MLP neurons of a small language model. Each row is named by its layer, matrix (gate and up: input weights; down: output weights) and neuron, and shows model dimensions 0-191. Each number is 128 + 24 x the weight over its row's rms, rounded and kept within 0 to 255. Numbers have three digits each. A neuron's up and down rows have the sign that makes its largest values positive.
Before each neuron's rows, "fires before" lists the tokens most often just after its 100 highest values on Wikipedia text that the model never trained on; "fires on" lists the tokens most often at its 100 highest values on Wikipedia text that the model never trained on.

fires before: "\n", "s", "ol", "v", "-", "ed"
fires on: "\n", "ist", "ch", "er"
L3.gate419:125125132159095124107146173122072155102108182146098124104117121108104121127144159149139124134154115123131139140141107138147167134115148148130127113129176142129110125090144162125123166129151160150139089106093097104096126085128049115101120127096107148182104089093116111119137116121146088132132138137118108114136156106126092170114159099093156142107096122184106151173144174137123105132129157145108130137135127165110129148131124149120137142096146088144145124129149097117137093130105150111099096177153108136121147102142120120111156105107107089131137100093155126163154103187147147141
L3.up419:153133154121136134133137119147123159104155153131122098193158148145116124144137135152143129137138171120113134188121178111124073133098105136074100106104155146105140109162155138099104110135116158136080143134127100121128124110107103144142164087102083133142143175123097123082164136120141170108130113115117146124095113136130134153127099118109151086141090123113128117176135121144133118125114121103134090102118137107076152089110078145112090111124136085144142145176137128101134112159125125071133117126120130111137096141115126103075137106160133103135180163116121137117154133093152128177
L3.down419:127174138095131120130119113112160135121135118089076194153159133134140128131107142122108138110124138114113118123124168118113121121156144111107133161153140128135170134159124106174163158112167136078133166119160169119138155136140106156127153176118114121106168135129107144108092126127122173153106091108124139137087120133083141128158123142139154094116147131122162125113103157133117086072130167106091091079147112128141069116128152150135145129147134165129139098116153137125108154115138094132152105115088173111124122146127097164147099064165139149117127138073144143135114131095110119107

fires before: " by", " to", " on", " a", " in", " the"
fires on: "ed", "d", "tten"
L4.gate84:119147138150168151120124129202125088129147116146114172098096143146132101133147123149128140158133089113139082117128106140124090134188165122139187109162120131136162135100157108126134126140137173095136116111108134149134139148144155094118143132165130119160107135130153123134158174106121143148114156161136142126113135122141144155142167075104124125174156108083154092095105117140133155138152139147144135107111120127188167125098159100095161096109118149072108099149100104149132148088102124133149135112115134132137117141136161146145081138090080129152128105099109153129153155146135153134
L4.up84:144113135146141122133147152196122080150143114174121141084131137102117141129159119115122151139135134163142088122138128094149110108154145122171147116172109129142098146124170131184115148131135186079157124135114134125129127124130123058087142141172119147127116112185131121141128137178142104145131137141157121109086139110131134122126154115094130119132114124084132086132127145157143175142118157101123168120129138158185138136129167107079127067119131185106159142126103124139146154114121145103133140107123093105146113114112151139125103151105120128174119086133142108145160123113106168116
L4.down84:089125129139129112120160100128102117093132166135148091152127131154143084178123125105083148124123095142125177120119105133126131140105102125143127142122086129146111137123103110156095128071144136105143115115158140152149129139116127147104108102111138128153093106128110102127138167058158177124148138123105158113092121136134149148123130169102140135127094123165127070136141101156135133125122140135131105111107140115097120118118192111131141119129159200127119112162127108106115106090106109151110120154102085142189086169096156149106152120117092097144146183138132118159100152127122164123

fires before: " in", " for", " as", " at", " on", " to"
fires on: "ed", "ing", " played", "ated", "ar", "es"
L5.gate232:114086126121121113120149158141134112159137150122157130183160179141190121156140118117131076118136130097167157143124138143127127170138116136102144104139157111149118124135152146165120104145148153145119118132105126148164151126124148154080102086119159110133104107175091123116121119116132125146140149134115113108109118128114140137158180118170096120087141095125107100154098126126143085154109137134141081134122146102085117158136115128126074130189153170143121141141161120118116126115111184124126157127098110140080152116127185146126124140086125074150098130145111144140139191102130124130
L5.up232:104136152153174159106131150192137085092137120147116138133122130147101124109157121143130119146144108123088133109147169149146099131122120149115138111163118118102136141135158152175115123170139110136124127186115133149173129110196154135083102157144127105127115126142095095147117090155120090168105096147167111148092141104105127156141136143137182111176132114098136182118129139130172097174145120098159114123106131141107118142114082136128099112090142115178099117127181158134123118107145143118146108127093111155125117132084144115114128128133131172118114131108097107116150143161146159122
L5.down232:164144081137096155165116173113134182094117132091103101125116127115117094144149112105183095102111133136107076118128116116170095159139152095130104095118109174141148119163111077092152119127160126112154118148117119132115135117134092121143159145136152105179120163151121098139134117108153106095109144140137130141079132117114113106124143110090120128127084137118145139122119110142169101166118116134103103151101151107080121170132118116116107160102149135145116107146148159126108152109127087121153123119110098141103081142148085134142141171122154173087107135130100170150152132172144125145

fires before: "s", " is", " ", " he", " was"
fires on: "'", " which", " that"
L3.gate427:093134143119156155123125186123139161157107095163107112112176074172131142106138122106133145104151143120153136157061167129145105167098132110117140134098126140097161144122121135131159163145121137124122137110152150130086127157167102139138134117147123106119163175102115106160107096119169135165137143104165159089152091100138133081151118129099107124121111126113120129126121132130132149165142102131140120108152114147119100125154150138119115148144154118122129124121091099150141167165110159103110116089161088070129150115131109142100135121156156062118155132121089155118129142134124193133
L3.up427:146144141137137159105108135155106128120115134153083144099089159118159131150180123086114128055114136139102140118080174136173140152097167133094132121093128167148115156111095156125125143130086093111163106116152185127101085117120129125132132147124100118103157126156138098155095120102163127122107142138163088127129099131147186127136135164098113147116129092121135076126110146156133115113162088131153148114100125101155083169123138124084121144110159098117129150131148118143110142134147122141141178118135103117137144131159121153092118105094155109137176124131097108121106101140123114118
L3.down427:132107116138129152191136124117131141146099110088107109201114120096118102112107123104171127164120157116115168117119127137088106116133145092106121102142105126080167149139182113139140118158154107113127108164133118136106147086132121137114116104167161149152136134108168142136132135103100118084156074102128126127124171130122135139082107102140119117110125135126148124091110145149147104132116078156104161169138152157103143167165118128147138159137107117153134159122139112129081120113146109078164122092158154128076179110142136124121153141101118096110146184128120114122154094128127111138

fires before: "\n", "s", "ven"
fires on: " =", " se", "\n", "ic", " Se", "se"
L7.gate489:134139134149164104116157163137124138103143167124110119090113130141152088152131104073151133106104120112162094094116116131157137134146195168108133127140155132161104169085163153108123125120134139116148102111126145130118098151124120142078124172154113134086123123144152103135178120134147107145064160147116111119082145136105129157122132151142144128119135165128139174105117112164207134138161136097111157130112145139147139110141150149131102095128139119111160120111101101185117143160130117143150144125139157085112097127066141125104124092113138119135150182141107123127150164124147121119
L7.up489:139101130127186106116155168107129118139147100147149159104152155142125149113121154173114153137108138081151122114116144126123154137158172127150117100142133096132117144151137130136116130089175081146119154094151135138127141158110125130144133134147142141094165104141151103133100131108150128086142117136116162148125109115113093118092110153146159128110125134165131115142144181158183125120176135132101134137103150131141156173104115109087133125151149108157150100135091127138125160121142076076156069142146152124079150144091157104070112150178138092145141106121151139146112123114151173127
L7.down489:150120101108117162130167144128114132148144118094104148154143112130132126114161088088117157108137119096198116125131104104132142176104138113102098105143145130136150167112115151080112107082144090149144100131145158131139123123132124133157157088150126115137124148110134119141115128162138113132145157143112098147105095100113156100109134175138137153136105187129150158064110115174127127134127121110122132150110171132131119123107124169171060175116125137134085130089139173153100124093170127146111155102148153107097146148114083145146160113088121126098125089114124129121123095113117142103

fires before: "-", "\n", "|"
fires on: "\n", "o"
L5.gate374:151098135154155132101150175073123115089106117082118147146124126149123147125120134166133098093165087127104118110147165113146130163132132108109111106157142183113111136171127183156072146171098118141126123136142105113126118173142166136125128136099146133119106136123188162133113141137145120131126122185117129108120111147123100113145119151138136140150095153113078121115087124201118066131119179165119130125145086119131118114121109120145134141088123113167153099131130145088139137111134121147103097134148136134148139116117164077110107136172097118117162122108122091129109105134132148132
L5.up374:150108159115104140142146162132146142146104156145134105158119124077128121142136084140149103120177151134152086093148131156092123130116093148100151097131123161147190168157167127063095099168098162104119133127127100112139165114127148078120131129118146119139103112114143141116172127146131156155132114178142130142128107102107148114141118128104127113115128083111092168138137143140122168143113114177139120182165147112119110131117145119154112171151140088101154124139138113099118183129125124165096087129121107132170125151156155112141144120120124114099139110200144123127129111099134133115
L5.down374:128123118118123163124132135086096066151135171152119184147141131144157144139114098124135127142142142136164143110138159085129100121116143141122126138180150142124111166138112110115083131140061093155105141116127105170110144101119161111144096131136082161122153122144157155101085076131148132120106130101119136123113099145081113159193121155099098123152132131142098145163115108141143115136123105157092153140121135143121122092094103126138143151065115123165126112155131134128129146105114129111147087136091125147095099131140136164129138129114144158114098106095087071145158117148133090136

fires before: "===", "==", "|"
fires on: "\n", "et", "t"
L3.gate54:158135103153107103178107151169124109147145127101100099147099120156123176110139105120135072123127131112112141157160111153140137133174171135124147128090131149136098106102150100112149157162138115168104150136150131118169138116080133148155149146123172156152137191122142159142106147134086117143096154140170140077163127120159090160110134096109123121154110105123086152087080108138139096122085139120102148100102106144106132144130145134148123143138107154105160089143097162147114137101118157165133086115129149106158115172131121106138134087089121116152146114136137122145135150130120118153
L3.up54:115121105096071151103105104130137110090153135147151077130123137145127109129105112130136073148091148135134131116135132105162119094128110106101147153158124136128136109127131148138159131161126106110126126128108163143090128105114094091141143085066191093195104125132132145172181151132133094139134130162144135091175121128136120120134112135151109149126158134135144083096142095093112142140098140135087125126111162144082118114132136131136126140116171097167113102124090075108144165107156174151150117151140151133136124147178114140134107112073100107131154126122140131130115156111108123152
L3.down54:140132129132143092180109105140144134106149090108136110089116153116139098181158136162155115136121075136182119170167157122146152167126171107120143136094121181188116127090131124107132121142091091116104114114127109074130129128129123174120116129060135113129105147099158164129121101158153129164138120158104099108142123123116119144107094138125122105088143153125168172116130148098114136160122111125145104156105138132166125120134143149149149122133172128161141105105121151136149127122138129105183132134164149124161139129105111121130192128142086153143106088133145083127124107137139128132

fires before: " in", " by", " as", ".", " to"
fires on: "ed", "d", " built", "tten", "ated", " published"
L6.gate345:085105156188111136117137132130158118120160123150101137157105087115126110097107123099084127125103119157136150112175144145113143092083142098155115095087133088085134171079115124169124141129131130096130125109119112135136140126119099120106122095121124106163126123139094120096128124115123139141154158104140141145125163093113125109084176121092070150129168088138137170135100152123146155169133125185114105148139089114114123122113094082134117107151145121122146132135132110123123121154132146089151107134103087103143113098076129142147101114130118076153130119120133181164145145156096142126
L6.up345:131124122107153099153103128169145150089155098122120156157125132122132093126088087099136112137106151137140149072155131131152134106140077107159161139119105196139143176117121108148148101119167168140123092138073092172156136115134099116117156119131118136094104123148122136121144136118122100105193143124129123096109139173090153139092190131110147141122157152129096102140143134153094107134136154117164139106132070119133138142128160093098100113121120116106116117139131135131164162166102165116133101142103098125118126115105087167105142118149146131124153123137103122111159164097126098118
L6.down345:097113150089121102126153169131151152161090111150116092130146129120141105123163127135150136154118129138110107107149158148140112136133133117096139138124137166148111177116158112171148108086168122168115079134110106168107143097121134145130126144092120106105120133107126081150123156144145112119157147124086139092112093145098117087164109133107156148137150152126141138171131125121116096153139136180107128173168166106114078186108184176125137135144126119112112112122112170112122150120155164105152147145131160120169141104128157092093154099150133143101123165173154151129124141126149112110

fires before: "-", "|", "\n"
fires on: "-", "\n"
L5.gate104:111097115081158121108162172123183128097115172155168117166141173083095152160126150151156102103138106154115132124138121128106152113142101114105136128155117162144136114182120123133163121152163115094092111153100110147127130113120148125085104116092104133142142127122097086083116107068134095127108134136122150115119152193125126147161108119104176145110096167124122133102061129141147130136115168121148097155154108157134137130120135110175137117098115098141099163158133098160147086120101127147104148128084096120129134128132169139114125146131138124131115129100138117112122127113124092118
L5.up104:094081123099151178136117148148160150120094106136163108103167142139094147127146133147128101133160127186122119087145098171138084129113101128119131171109121138122135115140166118144115110091151094088129136112160135127161125117131113099101123140138152166138123105112113157120126167116182137130079096129094120130111150151154131136143133112098121167121130130130132088145127162145087136125139168140157133162147131108194125182100127116146122101086133116116113181135124136178129124127115111150139090130070127134113144123116103116091135115130141151113163142106153124102146119149104059100
L5.down104:127134122150169087144187108114108151122097115153082101140112168107106156098062123131168115107144112131119095130160133166113134128123151138129106142092120146145100122152131145106127112162142144102103112120099166163140175153094128135139132095134084141185153098155078137112131149101135200147110150170132137129097140153131079119112099106128138134096086156118134144106124144123073121135143161164122124153125158131112122127127125116129109137117116102163106120159121134111130125143106127175142168099185138138146158126140133076134123117130149130124123176118101106146109106144117101098

fires before: "\n", "ma", "-", "ian", "g"
fires on: " =", " Christ", "\n", "ber"
L6.gate235:106095140125116078109150113126141104132137111152101144130133095153133138113149086117122138102121144124120131090147132144104134127123135112071136147163092116151141164179155145125120210122181156138103083149116122102104124124134129131068107119093082118112135103084115140128142123149133111109179141144121152137122176128102153165143139065074134159068126121129061145160159155158129102125131125130129113150094098145151150117146135129137133145140129138129135123135088145126137116140112114136107132126139121160104169108135136130145127157146130120146096082099142074143150104150123097106
L6.up235:108126158160134137101136114167115151108140115142095141167128123132146141154107116081121096174179164158175126115081116132152132122116120112139143105111109122160136120132106129078102091118170116146084121158103172137125115160144138120128086134123149144135104089141117163140120131142151134081101087152097150134110116127107134167079119127117117106133145132124135113125116101127165102134168102147138136124107135065147086132079112124116121159123133123124158153121125116078084133176137128121167106152113135133065114110176146164141123141094129106137147105068103155132163125136149142138
L6.down235:099136114163141182149163134160138141133125195100156116138136108117137102116126142119174142061134120144138100125178133182131166135149159127147089110127148125146127107142161093141172137143103109122125126102134129119096125141142099095114135113108121107129113109135125110122123178134090127097162149100122125158112121153162096139125153165127141134121099135116123115112098176116141167111157137131121172140149121142111136125128131136116173140130098152095109156112172075151121092175163120095170120122161122172127167130080104131103110124144117121099128153074140108146086108129159143119

fires before: "\n", ":", " of", "American"
fires on: "\n", " a", " =", "Species", " an"
L3.gate9:114105163108140172116122167150076137145124143184093136089129090129123156172096121100134125073162153122141113148113159131121127099106135096154146114155084140154130147133138126078122138111122147120128122159140153169156096090130119157130084134122055115127136153123124107111165136129167109126107122102118123127111133124112129153111205108128106124145147126096124142136117123142114136140131122101110159118116156116127117127144148130118119142132161133156134088138121096107123127156151144115166162153118140087146124140131134094090145110143100096161117203090104079127146128133152067103
L3.up9:150080144093082136117144098148135160084136154143155126137133173140102086124155167126187149088122134132104142167165118122153104131105157202116101134164121129160173120138135132116155119149128142135124096094151143142108123104130126116111134136091119161123177081120157116136134156146119118093146143146162128158137117125127132090154146130140117163110165111086113121099123148143093078096149135161091119099121149111091069146123098147124119114146171098122115131139130117149149104177163136158134099142112109143152118140088093161138132150146167129116124129133093119110134098119134119115
L3.down9:136175146122152133154136161154166100099115164119091162151125142106131155154117171122169162145092115105182119180102116117141143142146107118147137104131130127141138136112126163144160133100116127138168105101110124135158126128109096147080083121131060132092099105110144128061122119128144143080100119155128104148102095124140112142114176107116148109082096149150147176116111138123129092116128101097102119123121131160149093131158129103122106092127144131139105114133109120129119164109166152130171147154135120116129129140104130106132154158190133069131123154149110120106125115092145116108

fires before: "s", " and", "."
fires on: "'", "\""
L5.gate13:144159102099127136150113159146126135141134117096172104154107125104120161159142115109070106135139148099129146148110149165088145163137137105116120122117096118109179152094116101132103136174104131173126165109117095151096126118126156162119106138171132101093092132169113097151133146145159151131104152101158165135135113108123105146153096119097128173117122090120134117138107120130141100153146154118107142113150126138162128128146143160144131095150136141104094106100075132170063082126126129185129114084155124125113131131122113156138151126132180144123140195104137106127152144150105111134
L5.up13:143139141109124122146094137169133097174124099101107131113129108122121112165150120124129109162169171190160147130115118105112129158127124098133150127093122095134101200125124103130117146078121098127100113151155134141122103111111057116120154113155136111121090138120112126150156081117118117148114125141143176125128148144114155064125131142131102130106132144151096127139118145123136119097157124135106119142100168080143124136166156117115155133123128075145143148116143111115110152158128110125139127109080131115124131163117119145179122101141212133165163103097085168110135133134129140163
L5.down13:092097149144122129117086134167136153148121111136136113087078119102132124100139143133133144163065091127154159096101142114133106129108140140077113087145131142143095152115123104096092116124142100127113121080155139132144100153137114145076111137113147139132117100132135089131124119116123145129146132115121123112111084165169125143112122110131161117173118150103089102142136136116129101110153137116140135129101142145142114103123189159118131122117123153098086133142165200144101090113186153124078125109124119107145130126107156096073118097122141139139158166144125142164174071138143111114

fires before: "=", "M", "==", "S", "Species", "P"
fires on: "\n", "tion", ":"
L3.gate288:131120114104134098135153094106115069104120151091131127123164131138149138084136114150158132132114090173086140102154127112138144141092125121109117121099149137112111151128155112159144141118093175123102167142197164147139139155057123144132131139142117102118099108100140083126102142123137117134114124137144163125177163131109113164150141149126138151137137151136141144133134161153111117119105093140150131179150124168167125110125103135171079130141139075123075101149130128154172107118190157157129172129109115117131121134131133128080105124132123112142110132150131084081127117112159119139
L3.up288:166150107096139152088136138196131135109143130082115155094172122131124095139086110156127123145131138128146133134112127117122144129089102053124104148143139151121153107148141135126156169083147115110121154176151159135160148105141126134129097141058117075177154135116132109097083145139089101135127091155126083119161172118106129126157139167115153128116138129130130116134128121112115106151142104108144131113139128151107175096116164118135147108135143141164123141138119108133106097166121121147147164148162105144102090159089154122137122150113136096168143111134127095110150149124104113169
L3.down288:170112120115079153125133078131151088124149136136096130123124168106110177115172161130136098137120100132162127156093140092113077141091119141103129135148101143101089097112109092098117115130103110108125118124159123157118108075109108185099132107116134154148114134138107100154106091120109136146154119151148088121142139113080138128105135132137108100125138103166099134097152165134113096163107150142127126152114147109130129075181110114164156163132110163121121136162178123105122093130153153094146171143140106116163123138149081100105117171160136124138145138118171107114114134116129129112

fires before: "\n", "==", "The", "In", "S", "D"
fires on: "\n"
L4.gate359:133139140126138151084147079137145114117119142134169144204123193135125084123138112123140156100137103115122122125090148173079126149145114134118108123152083110115134157120119161118122094139131116130158109127114155153118084119109135102117158095078141122126133133114144136176111154156165098103146167138133143132140100118145083099139125133126124126109126095117141145089157129175163113098111082152119151114114130152124145132148167151124126127104190146099171168145122128135114130125210139112136111102097150181139153126108135112121109131120140117144120125104123107157135103179136131091
L4.up359:080112161135115103103113120119105077160109111162131100131122108133126129105139099120159121070163093123136109152126141148085111158144144117153151126112090144113152118138137100115154130113162154115119128119131105180076167151159133118125143171153146135154158153111140132147136113125111147157184160073124164115111097159118066110138150102135122095120091113125123167071099122136074134151172128126071135159122143149147158109127106149118118159105110123120109149159126184127121147084155144124123129125131123106146149116143159092093135127135142113136147170094162121137113130127133140137
L4.down359:128162109136083130085094123135115129132104123142152129124147171154135088037124125109138138146144182101105145146061151138129133160101113087114143142125115122118101178158074090121166143116105116077137107106130123138097108108165069096109119130134107116117155080122166139137131133168137127132138135157082124131157113153145187111129121128165143142076137136123153140124117154114147128153146144135147123129143159119154132174110132130172130107140159085147123143130125114096150110136162131098093102155134149159129114113090127123100143133142117129125126164099137122121150128165121111110

fires before: "=", "===", "==", "|", "S"
fires on: "\n"
L4.gate156:119114116128106162083126109150162137122164141091132189152142151145123099133168150132137141098119091169135098134183102136088130083153132109137126093143108095166157120114095104093127146126152113128118102151080172152126121122141085141113122096115143147139157128140146095146104111097176119151115144181136145124155107141093118156126120128151102116101137158171143141101153146126106132166151118166132108122085139168123102122132128132161121123102131126129127124146148159133162148139179144148150126131125105151122089156159114107141093077116136097070130119121110153087124097163140095143
L4.up156:107097136115114121097117158141154141103170117115106153116121121147100104134112163110136132130154127151145114141198142127140095115158081109134155140116086139117119125148114117114124117164104155139142156129080133199071128138134074124131112109150159151149102158143106068145116147121126088131125156158129123082130158107148112172196159133142149099136157138116145164123087139131161145158137139138137127123094110178153100095130132143117092132101140136146162104163134114152094127127171157142123112122154138140125109138124136094132148168140155126111081088112141130087094124116125151122
L4.down156:131128127150107154123131068164183130073106108129111154152120128120163132111140106088156142103145156122128073134149101133146105126130143107133128101140119123132093181141102102069115135140124111094144152135120145111128104112102119111165126142139096125181167149109101122154132110146089153136105111138127132118160150107156118162138134135113123100112136127112161140122115152097116170121121157132104138099073137124134105120131117111136084106109101139115149071165142128112147131118161156149172156155204147129121127192146138115149174124115114156122094095098149128124088145102139145104

fires before: "s", " is"
fires on: "'", "ter", "t", "al", "ite"
L6.gate504:121119132106131124134117157129159160111092098165112118127072101096161199121167158113098098084117119096132133141116135136101110120144110118164118081075143138090117170097122146099095121098129122121137176120142146137088133141090149173169122150116137084154169174102169143156138165123166121138120134086119094137120137106170124138113107135103109129147142115116157120127117132149123117102142116142149121107122094133147126159124092117135127115147109096109147165124136130083115125114131129123103111103152137151100152183125134091146157106142163143137125119074097148149169095122094138113
L6.up504:165126130090121103143127138136157119147118090123112080145139103155125136118155135138155137093171091120104097111083151120153129140153127105146134151115139148132124125123082154139116160141136100097137128126102149130102110112153143130097095120145129066102141103143097104147140134122127132191104123119162142132137121128151143102108135104117147132155111180134098147140144126132094077103126151148126138113127135115133117103138124130151161132115166154101093094118130111095131106144114160133118148130193149157104160089091112131134104071121168169186192147087125137118106119075088137160
L6.down504:113157125107156148179147081119125094106162121124124126137161154160137107119103117117160131135142152113164115162096125113155136135084159114130125158126156114127149103104106123125145143135142082149121137171121191153143092104099127105136146086153125135099156117133153112198114121139097176122152123118170166107098152110120090136089134097149121122155138137184162117102107141181130110129132167108127163140132139151178121130117154163135118110114094141122143137127153180148155146137164137117130111176178113124137114140133121129105144155137114128121158116097094126082150151133167103111

fires before: "\n", "The", "-", "In", "M", "F"
fires on: "\n"
L4.gate330:128132161111130133113103109131123102149164126135105130106153114112186139106121099122112088094132165150159126107154125152123110139116166140137130142153137127135145132150157127127123157154103108109071103104118134116077088095121129098088135154144146139127144168117094158184170117128147090161171122142161130101139162117153080092137127144124143096130157140154115121118128140163161084161129163137136125096156148131099149107123151126136044129142169115121116173162144123129094137108139109132156094090112128154126129145128149140148130114132157163105139112144139092115106064124151158160
L4.up330:179147158121156103131125076156134143096144148133093085142128112127138095135111084102139130104120151140144078131140151126174126140154105143136145160077117108138123145134104140147096168164133129130114141112138142107077131137138087106122127115172125173127152092175132125136117147128113106116072149146099156082103129160117138124111100156126130117085097098164186133109116161110122105124135136108092097087141156158171110171109142119131128129102137134144093147116181114135108139095157111134133125137128128113134119068150124181125147122129152139121133149139152117143184151146108120099
L4.down330:125103153149104149093159118120173118131115112119151135129141120140131144129131142161107133092139133173124123126114064138100133113114107174155106104132139122151156143162122104090141091095172140179144094098127131108131155114151157135157146132143129110087131095086142079085138109136110132118152162112119139124128169197162132116108142151122122149156057169167137109177129124147133140138177201135143120161135097162133103122114099151131110117123113144170144089130149119109139108132123117131108134094111150161093136143153158118118117131126133164129113145130180091154126133133112126129

fires before: " in", " to", " by", " on", ".", " for"
fires on: "ed", " found", " released", " sold", "ated", " used"
L7.gate283:141122116108152120149149097140160136107105085136102126131114143083092113133172140150115092103095122157099119134181145121136119152120141113124157104099150150104130135132157108176144105106115143143133141129092163124109146126128112126136108117137134138151177156141116125108140156105123083145179083111176143127107129128096077157184113157144141097131142127136141087116124119140119100131112129159142130130097138136181105071108156133165134123119156097153088127120141122136167120161144180118153127122080147172127099131125103124120110143107144097143153134176130157153188137100139139072
L7.up283:086163126140121101131135117148136121133132157126158123128128163100103103109127103129146156107143136153145113143177146086089122174123123106162108117089124116106141132137158170142106097106154141154189092189138123134141115131175165120115140149142160133115130145138160092124129105148151123122128137123152165146121094131153117167118175128113151125185152152101139111129109125108124114177150141142147101178134102100135116119126168141108126116132167090066170153140142104113116101088130149155157155101114135145132094105104120141138150079120198158162144123140137116129131116126094109105
L7.down283:173092136124162103127101165132133138146133151134103106156097135106135106096133141137136126138180136144106146118056107175117121115133125152137128121166178108120127116127137130111172135136148131110136112145081146100104144143121102124131139119133130128101111093193124154124141147084189113109123133145111111028128115181120128124141096122105144101085135147156137115110116113116157067089082095111094163120143119136108118145122180121152098127134152145148134149148113138150137100103096103121123129122138163097126131140138104140124114141139097159097149143136103124117091132141133171137

fires before: "s", "d", "x", "gra", "r", "st"
fires on: " mi", " Mi", "mi", " Ju", " pre", " Su"
L6.gate31:120164139095143102114136135100117109145142150146182154117145126128141125152125137096087075089126111121110107100132129117102170141135140161172128112085118111106152115135140162147156102132150139169110125097118130085142133150130119134107084139135151101131144131162129144124089129125131131110156174116142130087125123147131110137126131140092129078139155137149106207098115149124103192116180100176170170151131155124145146132115120148095131120100151162113157152136151109118070158148147098133122134136130081132112128117128113093142135169136121149114105138121084154083133144152083131151
L6.up31:122171162126133125128156129092138113122158120165128132145103147146142134141161087109099124138133122114118116129171124132150153121120145175171101105164137142133121143133144136098164127131157136155132109097167126139137133151182165130137118080185127150127158169126138115079173186126141101105169128135127155108142117160116127144103106125102119103139133136113093129086129150165134126094117121140148139138129119100076107111095104092130148128117123102102122100141152122121092208151141097120123150125163129099134135147092062115130147133118159163127121162154142156109152145187122164116
L6.down31:126154147116128145129143110117142094131152161148118117128123124158125131150145132102100129099082147083115151090107138109115126124158132130112159105146135111100150131146065133153130077147135128162125134154133121076159143149108130127129104128109130124110119091159076167109134145145134117151160139109132147119099142177137134094137110123108118138159106157167134135150113144151157169128157107131106113116188164090154114138105158182137137154186163118113128122104129135154144112122165130130070145138091090117126127131086153175181122156082118119127138134165160170135149155142092108093

fires before: "\n", "or", "==", " of", " who"
fires on: "er", "\"", "\n", "s", "w", "."
L3.gate92:126120121136101138118181133133086168098159121070138127107108105130170140160109147154117151110125147126143090121137139149137155118126107107115092101131118159128126168143122126150122161178103139164135155122155132178077090088137109158103146121118138122127152128112127160149180119068134132098090136119107155086100109158138123153114124125120104119096135086124125142097133144103121092133150101122142118137098098115113067148100115135135107101121152140107135144155065099107143143121133132138085148160111118098129117125124139107126116137103088177148159131100070174161125142117136154098
L3.up92:133164132130132148107099153118086170141146144167086148142128108096130107134116115113148117124141074116168106121122116106130106129169138102146128103163130138134100149089144140115107138152134139165148088125152134152108129149138069122147175134107149129161156148101137147116162167103144131119088084138134195118134166116155130106152131141121109110123134105144147150121165113155166114138103079133093158126075132153141135113150118151134096133115168118138154109102122138098164141127113068117093100107149143090161130097133139091104116117118125107183131102143146130143109151126092079162
L3.down92:102142125060161148156144124159172134195134133109130144099098126124150068120144121128106111129097132132148091121075145118088146146144115099099112134180116202119104143130154133135127096107101131116089144151134169078116107152120130091078136115182088113118140143102132157125109127065141172152150164101142115083122141175122134125147141120130145097116137136104116138105140117101116110164130123144095090094133095144166119128133119136135126101162131166160138161158135100135128128131145102140138115086123151140127137122114110145147149125143160160127135152109133110140111123105145139135

fires before: "s", " that", "d", "ial", "re", " to"
fires on: "'", " describe", "ing", " wrote", "d", " said"
L5.gate140:131107144133132137163117103114128108160103123161093130149131128055129135121137122128123143123123120117160155141137170168106101110106114095113132108112155139153104174104144122153105139158115105138158132172125119130106097149166156123111154091147127146119155110094135112139066113154144133132147142097127119149176137109134069094127128122138123134154130128109088140119099158169173095147102118155095124146104204085153083145134091093171106130116124129119120137132119098118145102099109151154108117102104098132137136147086106174158143156117128143152158146127155139145157151152072130134
L5.up140:132155114126125119105137163179092152116121115172135151142104132106139169147137119130127123157166192139124149114150140088101129135125111117094139130140106134163148156085123141119162086149118095143111134132116172131136113129115166126119152113147133090100166073166086137122133122106120150134098192143118107088159104133127103132120159135099117146157135128139144104146155085142153111129121122124118090118079138112157106165136139150138134143118144081152152105147170112107166144133170122071167176107095107121135127118148122161129133103098168105135117155115137101160146138165087145106
L5.down140:093132151166163138133138139172114067145149187183146100132154118180150123126145102132137145171164136132131145167156164092120124128094149120103121086115092135134116136148155133160129105147092099127121139119104173136109070165094117122108109126102150099108147121142129155146086111084116105081147174139120119152099132162096104137148122116126164147145100196142124092182112122115136125142133111120090134128119136147129116146130140090094134136130152100111093098116115147113099124137103098113117105100150131185150118141134128120103128116123163127136129144153135093134130137109127095096